MLP neurons of a small language model. Each row is named by its layer, matrix (up: input weights) and neuron, and shows model dimensions 32-127. Each number is 200 + 20 x the weight over its row's rms, rounded and kept within 0 to 999.
A block is one neuron, or neurons of one layer that tend to fire together. Before each block is what it responds to, as a language model described it from the Wikipedia text at the highest values.

Responds to: Split-word onsets sp/sh
L2.up503,183,190,207,135,194,174,210,240,173,171,187,186,184,201,228,181,201,205,195,183,183,234,198,186,183,170,222,229,229,224,207,182,247,164,189,208,171,190,182,210,169,179,199,224,179,180,186,190,169,228,192,189,199,229,225,224,212,223,179,209,219,204,200,177,171,187,217,204,233,205,200,173,162,201,224,202,204,206,194,178,217,196,150,207,198,218,222,181,177,201,217,218,222,198,211,196
L2.up578,228,190,205,195,214,201,204,189,183,220,185,220,164,207,201,174,201,237,223,202,204,211,233,172,204,195,201,229,224,187,226,201,173,214,218,226,220,197,198,187,203,187,190,202,228,230,181,219,214,243,200,208,173,224,164,220,188,205,197,241,222,200,218,217,205,189,193,181,194,187,230,226,145,191,219,220,183,182,145,209,209,174,200,201,208,223,186,206,214,187,178,195,188,200,177,208
L2.up845,203,205,205,190,185,198,162,195,194,210,188,207,208,187,186,167,228,209,232,181,210,220,208,196,204,244,222,202,234,170,217,204,213,193,228,191,181,216,164,225,164,157,210,186,185,222,177,210,204,253,200,235,187,170,196,211,210,176,204,206,212,198,218,209,193,200,184,165,214,211,195,201,193,212,221,230,219,175,190,228,207,186,206,216,187,228,195,190,199,213,188,198,228,225,204,206
L2.up871,184,166,195,166,209,179,178,191,207,145,185,212,226,205,210,174,183,196,218,186,191,214,186,180,213,190,184,178,203,165,195,187,201,195,206,191,187,195,206,239,214,181,202,169,209,191,227,194,220,211,185,195,177,201,208,215,232,184,217,191,207,179,195,212,198,193,176,194,184,172,228,217,181,206,190,204,173,179,196,217,221,167,199,212,171,184,175,167,219,231,221,208,197,213,199,201

Responds to: Word-pieces and table separators
L6.up380,202,178,193,189,206,160,212,181,186,211,212,196,204,176,207,192,218,207,204,183,205,211,189,197,197,206,224,170,207,206,210,209,193,181,231,168,182,192,218,208,174,240,189,191,205,218,207,212,168,229,205,223,224,197,210,170,196,158,224,204,209,189,200,188,163,180,160,218,217,238,209,210,189,153,209,193,174,180,200,199,171,178,190,226,190,206,207,185,223,160,222,233,215,213,213,197
L6.up605,204,212,215,191,169,184,177,241,193,210,237,191,176,197,183,186,193,187,228,170,179,202,181,197,179,216,217,186,198,200,172,200,167,190,219,193,200,246,178,191,207,163,223,170,196,202,194,200,193,218,200,242,172,184,241,177,221,210,205,190,192,232,192,200,216,168,177,217,203,199,176,210,201,210,209,210,198,197,207,202,194,153,179,170,181,198,214,166,183,184,235,208,185,197,136,216
L6.up925,210,207,199,166,179,209,195,233,216,238,168,185,183,210,193,209,203,208,210,200,208,210,186,213,227,195,192,165,173,208,195,182,165,193,184,190,177,193,189,215,201,202,190,164,177,203,224,181,212,212,235,171,211,205,231,186,218,197,182,171,198,222,176,212,214,190,181,219,178,181,203,214,167,211,230,242,206,200,194,218,175,164,147,196,164,187,224,183,188,206,222,234,206,201,189,192
L6.up968,180,177,208,144,175,185,183,179,200,214,181,184,182,204,210,191,201,195,202,165,166,180,185,205,183,177,229,226,216,196,182,186,173,178,182,223,184,205,183,222,193,207,184,177,195,196,229,224,188,224,207,197,176,218,187,183,215,203,187,199,204,209,163,217,192,177,217,218,193,175,175,204,182,194,229,235,183,175,192,200,234,195,197,160,206,198,185,192,256,179,188,260,164,173,214,231

Responds to: Number separators in tables
L6.up114,184,162,199,197,213,200,200,185,224,212,189,195,225,177,194,182,203,168,236,159,237,195,217,222,190,206,214,206,207,185,195,198,209,178,143,197,157,192,216,213,224,204,210,165,182,225,224,208,230,191,187,230,220,212,231,195,192,187,204,231,183,169,188,198,190,182,191,221,193,155,213,202,197,195,178,235,211,217,207,207,224,183,205,236,182,177,188,160,184,223,189,171,196,244,189,179
L6.up199,187,196,183,149,221,168,202,179,190,223,198,213,188,203,176,232,178,209,201,182,225,221,216,192,211,177,236,191,207,188,189,252,201,198,237,200,201,207,205,187,183,169,207,226,208,203,195,219,198,225,195,184,197,225,183,218,204,186,182,186,197,205,217,187,172,190,216,207,217,188,162,230,168,196,196,194,194,225,201,229,231,216,158,207,212,220,219,194,199,200,196,229,189,184,173,216
L6.up265,179,157,191,192,221,218,187,173,185,226,187,218,236,184,198,200,181,212,193,195,225,182,226,223,216,176,219,224,231,205,205,228,174,201,229,172,178,245,188,194,227,193,238,180,182,207,204,213,210,178,196,176,250,195,202,204,194,178,168,224,187,176,194,159,206,199,189,204,195,196,209,192,182,212,222,225,203,198,211,185,227,226,190,216,177,187,215,177,189,232,215,196,171,216,178,185
L6.up722,178,193,192,190,204,176,214,200,192,211,188,221,187,241,219,209,176,193,199,164,228,200,212,202,206,208,219,207,166,246,233,222,181,218,211,163,129,206,199,217,197,162,193,173,216,238,178,178,213,184,178,213,219,215,181,192,214,171,168,206,186,238,187,213,229,190,191,203,195,196,207,217,194,187,212,234,214,212,167,209,245,203,201,191,188,217,199,181,202,226,192,176,203,191,173,226

Responds to: Periods after numbers
L11.up472,197,195,192,191,210,218,220,175,228,224,194,218,186,193,206,194,190,239,228,203,157,194,184,212,199,194,218,228,199,231,171,194,168,182,190,223,185,183,195,219,172,184,213,146,214,175,203,256,168,193,214,148,216,173,191,216,175,206,171,225,195,204,221,221,194,191,185,190,209,203,179,211,204,189,192,202,221,209,168,212,225,209,211,187,226,218,184,206,205,165,227,217,227,202,210,221

Responds to: Second piece after S
L11.up34,190,203,185,180,212,230,223,214,190,197,214,202,201,203,199,190,193,216,150,202,233,206,196,188,226,197,220,207,209,182,230,191,176,196,189,174,213,224,209,174,199,196,194,185,219,226,248,183,180,201,218,217,189,221,190,214,187,174,198,167,190,183,147,196,213,204,187,174,231,175,187,207,198,188,208,204,219,184,158,234,227,183,158,188,184,216,202,169,162,190,188,237,209,183,206,238

Responds to: Currency signs and openers
L11.up40,212,204,226,191,196,170,213,178,206,216,208,211,198,218,187,201,200,203,204,200,201,210,225,183,187,214,206,175,204,206,147,188,210,198,174,179,156,217,186,184,201,208,190,194,200,195,205,218,170,180,203,233,190,205,220,223,219,189,210,216,220,191,205,202,183,194,209,210,204,202,169,182,176,207,208,245,199,178,154,224,182,202,169,154,224,179,182,173,186,200,209,207,197,180,202,200

Responds to: Parenthesis or mid-word piece
L6.up44,206,176,209,150,179,197,223,190,214,207,210,207,173,234,204,176,225,192,204,146,174,209,227,214,191,207,208,186,169,214,174,237,226,202,160,217,192,191,220,216,199,184,195,223,228,232,207,217,240,210,181,222,184,213,216,191,206,189,232,225,159,209,198,237,165,192,213,200,193,197,216,218,198,185,206,218,204,174,166,223,184,173,184,224,218,243,177,176,198,187,211,172,197,191,217,174
L6.up88,199,226,221,179,203,201,180,194,187,198,245,228,198,212,180,216,191,217,210,186,214,207,207,203,206,224,226,217,241,209,181,202,162,223,217,169,194,227,201,209,226,215,161,190,232,220,209,236,235,192,223,205,213,199,203,184,210,192,190,189,197,191,211,175,193,195,188,231,223,221,201,230,194,178,236,194,215,184,191,194,205,199,203,204,205,188,203,196,203,175,214,226,208,171,175,195
L6.up331,198,213,169,200,170,188,207,207,189,226,227,180,194,216,194,220,209,219,196,182,170,208,191,237,229,189,221,199,184,221,197,193,185,218,217,220,198,184,199,176,179,170,182,191,195,223,239,238,203,194,200,182,180,203,179,219,186,203,234,226,192,222,195,211,205,165,175,205,184,176,197,234,193,189,204,226,200,201,194,209,220,191,201,204,174,202,172,200,234,187,203,248,207,156,184,199
L6.up522,228,198,226,188,167,189,181,207,200,187,232,190,197,197,186,181,183,207,234,186,181,187,207,216,200,191,183,163,201,184,191,252,178,216,197,173,199,174,185,201,210,191,187,156,234,211,188,202,246,181,203,176,197,181,183,206,199,214,225,191,210,198,199,207,183,177,208,194,227,209,238,221,200,206,253,228,167,210,199,217,189,168,151,200,213,203,217,182,234,211,202,226,169,194,159,213

Responds to: Mid-word subword fragments
L6.up412,218,201,210,192,194,231,196,233,194,226,218,218,210,196,221,199,173,239,203,182,176,212,224,232,181,171,193,181,189,233,221,175,152,231,212,180,181,199,190,183,212,213,194,187,198,195,213,234,194,206,242,200,182,184,192,182,261,165,203,185,207,176,184,225,191,180,188,223,236,206,194,193,205,228,217,210,217,216,218,206,207,174,159,178,175,219,183,187,232,228,228,209,195,219,217,213
L6.up576,176,201,185,173,176,234,219,185,212,200,194,235,199,202,226,224,189,184,215,193,190,185,190,182,203,198,186,195,193,194,212,164,187,189,175,184,198,164,198,219,223,178,195,223,176,221,209,189,171,235,225,208,177,225,172,228,225,217,200,169,232,215,206,182,215,201,190,214,219,185,201,204,191,203,202,229,213,232,205,206,174,199,203,177,200,194,208,205,195,210,226,230,195,216,190,215
L6.up786,188,199,234,174,225,230,186,193,186,181,193,211,178,223,209,196,187,199,211,156,220,232,194,226,182,193,207,231,211,194,220,207,194,227,196,178,204,179,183,232,173,182,175,206,187,219,200,221,213,199,234,212,199,218,179,192,202,234,179,217,191,192,188,189,230,174,192,196,224,177,179,177,212,219,191,224,244,209,208,204,181,180,184,220,202,186,211,189,217,189,196,206,187,189,182,213
L6.up801,189,185,187,193,166,233,230,191,225,192,207,195,167,227,210,200,194,228,208,201,182,193,210,228,186,175,212,193,196,176,193,213,164,189,208,134,183,181,190,217,185,193,191,199,207,223,186,215,229,192,200,203,205,205,230,221,239,204,221,209,176,212,192,245,187,165,187,195,223,193,192,235,206,239,217,228,213,221,190,189,170,189,143,171,175,186,218,196,234,239,209,263,207,219,211,222

Responds to: Second part of compounds
L11.up262,196,218,218,201,155,215,196,170,219,215,185,192,187,203,247,208,229,194,178,176,191,213,224,205,216,195,229,197,197,185,211,178,217,211,220,170,210,198,208,200,162,166,210,200,175,221,185,178,192,217,214,213,214,169,179,192,205,158,217,175,200,221,200,243,202,173,188,185,242,193,169,206,196,190,190,216,212,180,214,232,211,198,180,234,211,218,205,209,223,206,195,241,209,183,201,233

Responds to: Split wiki-table header words
L2.up0,195,185,184,203,219,182,240,197,255,191,189,215,214,184,208,194,234,232,205,197,211,227,186,218,227,248,193,176,188,169,201,192,226,239,217,186,184,161,200,229,173,174,211,192,213,204,202,201,225,165,196,193,200,186,177,197,228,198,219,200,203,169,188,194,202,203,205,196,168,218,226,210,197,212,165,209,168,208,188,186,219,206,188,203,197,176,208,192,236,208,231,196,218,229,203,212
L2.up359,231,199,219,179,157,186,183,196,191,227,195,231,208,238,213,172,214,173,208,192,182,215,195,177,174,184,180,241,211,217,224,208,212,186,213,209,174,239,215,199,213,214,166,207,171,197,159,222,195,192,203,188,203,204,210,215,205,209,154,197,232,185,186,182,185,179,191,200,219,181,182,210,198,221,202,211,222,182,211,201,177,185,162,217,223,193,199,187,230,236,177,200,232,201,194,207
L2.up811,235,201,201,152,174,180,207,173,219,174,180,188,216,190,186,181,202,161,183,195,199,199,180,213,186,198,193,185,201,182,232,173,192,214,175,144,194,185,178,232,183,227,193,194,194,194,211,198,208,190,163,179,185,168,206,240,212,183,226,215,210,227,175,181,182,193,209,189,189,180,237,169,188,203,152,200,175,205,205,217,218,169,208,232,197,201,195,198,241,220,208,205,181,215,202,205
L2.up978,195,203,217,193,211,210,231,193,181,208,191,200,209,214,199,196,213,194,181,191,201,159,193,219,241,176,201,251,191,197,250,184,185,224,199,160,202,164,219,218,203,198,215,220,185,204,190,183,206,190,179,193,228,227,235,218,189,174,176,203,243,237,220,185,204,192,157,222,218,186,189,239,183,154,175,227,216,234,180,206,222,145,195,204,173,169,225,180,198,235,202,216,204,208,188,225

Responds to: Word piece after initial T
L11.up30,209,211,198,184,212,200,206,153,217,174,206,203,214,212,210,201,241,248,188,208,189,213,276,220,214,199,182,221,196,172,191,195,225,235,200,169,176,171,200,224,212,200,208,187,205,192,210,196,199,190,205,199,192,179,216,224,228,160,193,176,200,238,169,192,207,182,195,191,212,214,188,216,202,192,181,226,180,217,176,176,201,189,227,194,205,178,198,197,179,238,226,195,198,203,165,196

Responds to: Mid-word subword fragments
L2.up6,204,172,192,183,207,217,202,175,203,192,230,167,174,212,196,223,220,230,216,197,212,213,229,215,216,177,186,176,202,195,242,211,169,216,179,200,179,219,193,195,199,176,220,200,244,200,203,216,210,222,211,183,216,224,185,220,197,211,231,212,185,205,196,218,203,179,181,191,231,200,188,185,172,204,188,240,220,198,171,170,204,173,191,172,181,209,215,184,199,202,225,245,198,176,177,226
L2.up162,204,183,170,190,217,208,216,179,193,208,207,215,189,192,174,211,219,228,211,161,208,200,230,197,215,199,216,213,202,190,216,216,180,198,215,179,175,218,188,190,197,182,223,197,213,208,216,178,205,231,219,170,221,208,207,193,189,224,221,193,189,197,175,218,180,200,164,237,214,229,214,223,161,196,214,218,217,191,170,171,214,188,199,195,184,201,232,170,232,202,230,241,199,179,201,202
L2.up278,208,188,199,166,212,207,224,198,201,223,232,228,167,223,154,222,207,220,220,204,192,184,245,183,223,201,207,189,198,208,223,210,187,173,176,187,187,216,186,172,193,167,203,193,191,205,172,179,168,232,198,198,235,197,187,196,224,177,205,211,212,215,185,233,185,196,184,189,212,181,192,170,192,181,212,216,215,191,205,203,202,154,199,210,230,195,230,187,205,215,215,243,176,195,176,217
L2.up561,203,184,185,155,212,230,200,171,187,218,217,223,178,200,213,222,175,214,180,181,197,183,203,212,229,188,211,217,187,188,230,215,189,220,200,176,194,236,165,195,209,191,174,205,198,212,207,222,176,176,220,189,199,207,197,185,199,195,216,163,199,219,195,218,202,189,167,220,219,188,171,198,165,179,187,199,201,193,151,193,216,142,193,187,175,204,211,176,220,181,198,234,209,196,182,200

Responds to: Hyphens and range dashes
L6.up7,198,198,186,185,214,183,183,197,169,212,198,225,203,181,218,246,204,205,198,187,225,214,180,201,199,198,195,221,223,209,217,170,187,183,180,224,163,227,214,185,200,209,172,202,244,187,214,220,207,215,239,175,205,224,228,233,175,187,185,192,206,169,210,167,230,175,202,195,226,200,186,195,172,177,220,213,195,210,178,232,212,201,206,188,195,192,221,197,199,169,222,233,204,151,193,212
L6.up163,195,201,255,164,222,200,198,185,198,197,187,222,172,165,184,220,235,218,219,185,176,220,216,192,209,240,215,204,221,207,206,194,206,210,176,193,153,236,208,199,202,212,210,182,190,211,213,218,203,182,243,209,199,223,196,241,182,183,212,204,200,192,205,185,213,199,208,178,194,214,224,182,189,197,234,224,224,237,170,199,265,215,216,205,202,232,204,189,168,202,213,198,195,207,204,183
L6.up367,194,195,170,167,212,190,192,240,179,195,203,194,191,180,197,196,179,160,178,190,214,213,204,210,226,219,190,204,247,226,214,172,223,235,218,211,179,189,219,216,194,217,216,180,189,180,213,196,201,204,201,185,206,237,237,237,189,202,209,160,216,199,192,192,218,178,208,211,222,181,218,195,181,223,195,217,174,213,193,194,225,210,186,167,172,210,219,205,185,217,248,253,190,225,209,205
L6.up758,194,197,206,172,214,209,200,211,184,188,192,195,182,261,192,185,204,170,188,161,226,200,185,208,191,210,147,216,213,218,184,171,221,219,181,190,186,193,153,208,211,182,204,203,207,194,228,174,180,217,206,191,158,201,175,191,225,204,182,190,180,208,186,163,209,194,214,213,187,219,162,197,149,212,208,196,203,216,172,242,189,187,221,238,220,230,209,181,217,195,186,195,190,195,199,186

Responds to: Mid-word fragment tokens
L11.up774,260,177,191,171,189,204,179,219,190,189,194,190,218,208,211,190,201,220,199,204,182,184,223,208,203,245,178,227,205,226,185,206,178,200,179,167,198,206,194,209,219,173,208,208,215,215,186,201,174,219,177,170,175,185,215,198,186,190,201,182,220,213,194,201,178,184,204,208,225,160,181,237,188,213,216,267,229,191,208,193,184,197,183,197,246,186,224,193,216,213,193,182,184,213,184,211

Responds to: Early mid-word fragments
L6.up184,221,200,223,194,199,200,220,174,175,162,206,191,201,220,193,222,218,199,206,206,168,216,213,193,227,214,180,160,220,190,205,206,180,231,134,195,191,204,199,207,208,220,202,187,197,220,184,180,200,206,217,171,213,189,188,230,210,174,180,199,164,199,200,168,194,194,212,205,229,197,225,201,157,170,194,191,180,230,189,191,235,208,180,189,195,199,191,187,186,240,207,195,171,183,189,187
L6.up728,214,203,255,194,196,188,196,214,156,202,219,237,173,187,229,204,177,217,193,190,211,227,187,216,204,221,210,193,237,198,199,161,185,239,194,198,176,207,162,165,188,174,240,160,219,197,214,191,209,198,212,180,201,194,194,188,194,183,204,220,203,202,217,185,223,199,199,203,204,216,205,217,207,198,185,223,166,195,204,209,213,202,195,192,198,232,189,192,211,229,192,195,165,164,189,180
L6.up874,201,191,230,188,197,216,182,215,223,164,194,213,209,265,244,182,196,247,234,189,180,211,254,198,210,197,154,205,189,233,217,187,191,240,202,170,192,183,196,198,199,177,188,188,181,232,190,213,202,220,211,212,206,216,190,172,182,169,134,215,217,232,173,188,233,171,185,217,223,182,197,221,211,174,201,226,210,194,178,165,191,197,194,163,219,205,231,169,210,211,198,213,169,215,203,228
L6.up938,212,202,230,200,188,209,237,206,190,184,179,224,190,215,210,203,236,221,229,186,174,176,231,234,196,218,200,195,197,205,181,209,197,209,185,191,167,191,188,198,194,202,202,188,196,202,216,227,201,202,214,220,195,202,195,248,177,168,198,216,212,204,223,164,232,177,159,220,177,223,194,191,192,186,195,211,181,187,208,166,220,201,206,199,211,190,133,197,190,202,243,183,188,214,168,176

Responds to: Second piece after initial letter
L6.up154,202,169,214,151,194,198,222,172,186,200,175,201,222,214,185,190,196,210,210,181,202,190,200,209,167,215,181,218,222,194,223,187,171,207,205,162,197,219,178,220,219,208,195,194,214,256,235,204,222,203,227,203,177,223,187,248,217,212,214,204,223,186,151,219,200,197,162,181,186,217,210,227,184,186,220,214,195,208,143,203,238,189,177,212,172,178,222,184,210,233,176,201,229,209,173,202
L6.up515,200,216,177,177,187,193,207,184,202,208,201,208,196,203,217,218,184,193,227,196,183,230,250,215,234,171,184,204,172,192,242,181,202,206,202,175,205,185,215,178,195,179,194,200,202,192,221,198,187,205,210,258,171,203,190,228,163,164,225,178,161,173,168,196,193,199,192,193,189,199,221,204,183,203,192,211,198,208,210,210,205,191,186,198,184,190,186,178,198,222,178,235,178,189,185,183
L6.up682,206,178,187,170,192,189,205,167,198,203,199,222,207,200,192,192,231,203,170,165,217,197,177,222,188,197,204,253,200,160,230,189,200,180,200,224,201,209,221,219,190,179,222,208,232,199,198,238,200,209,225,181,176,209,203,205,206,193,210,178,203,196,194,198,200,202,195,187,190,203,209,226,172,176,196,214,202,236,177,209,235,177,186,199,163,169,187,191,201,198,193,225,212,168,162,222
L6.up735,196,171,185,168,205,172,169,175,191,194,170,231,180,198,173,222,208,185,196,179,198,198,218,203,211,192,202,221,227,190,227,164,189,181,212,199,193,186,188,255,185,232,240,195,231,204,214,198,199,207,219,200,186,206,211,202,205,186,195,186,194,207,202,215,211,187,205,203,231,188,205,189,153,212,234,220,192,190,202,166,224,201,211,191,183,178,179,153,189,181,209,220,184,210,189,212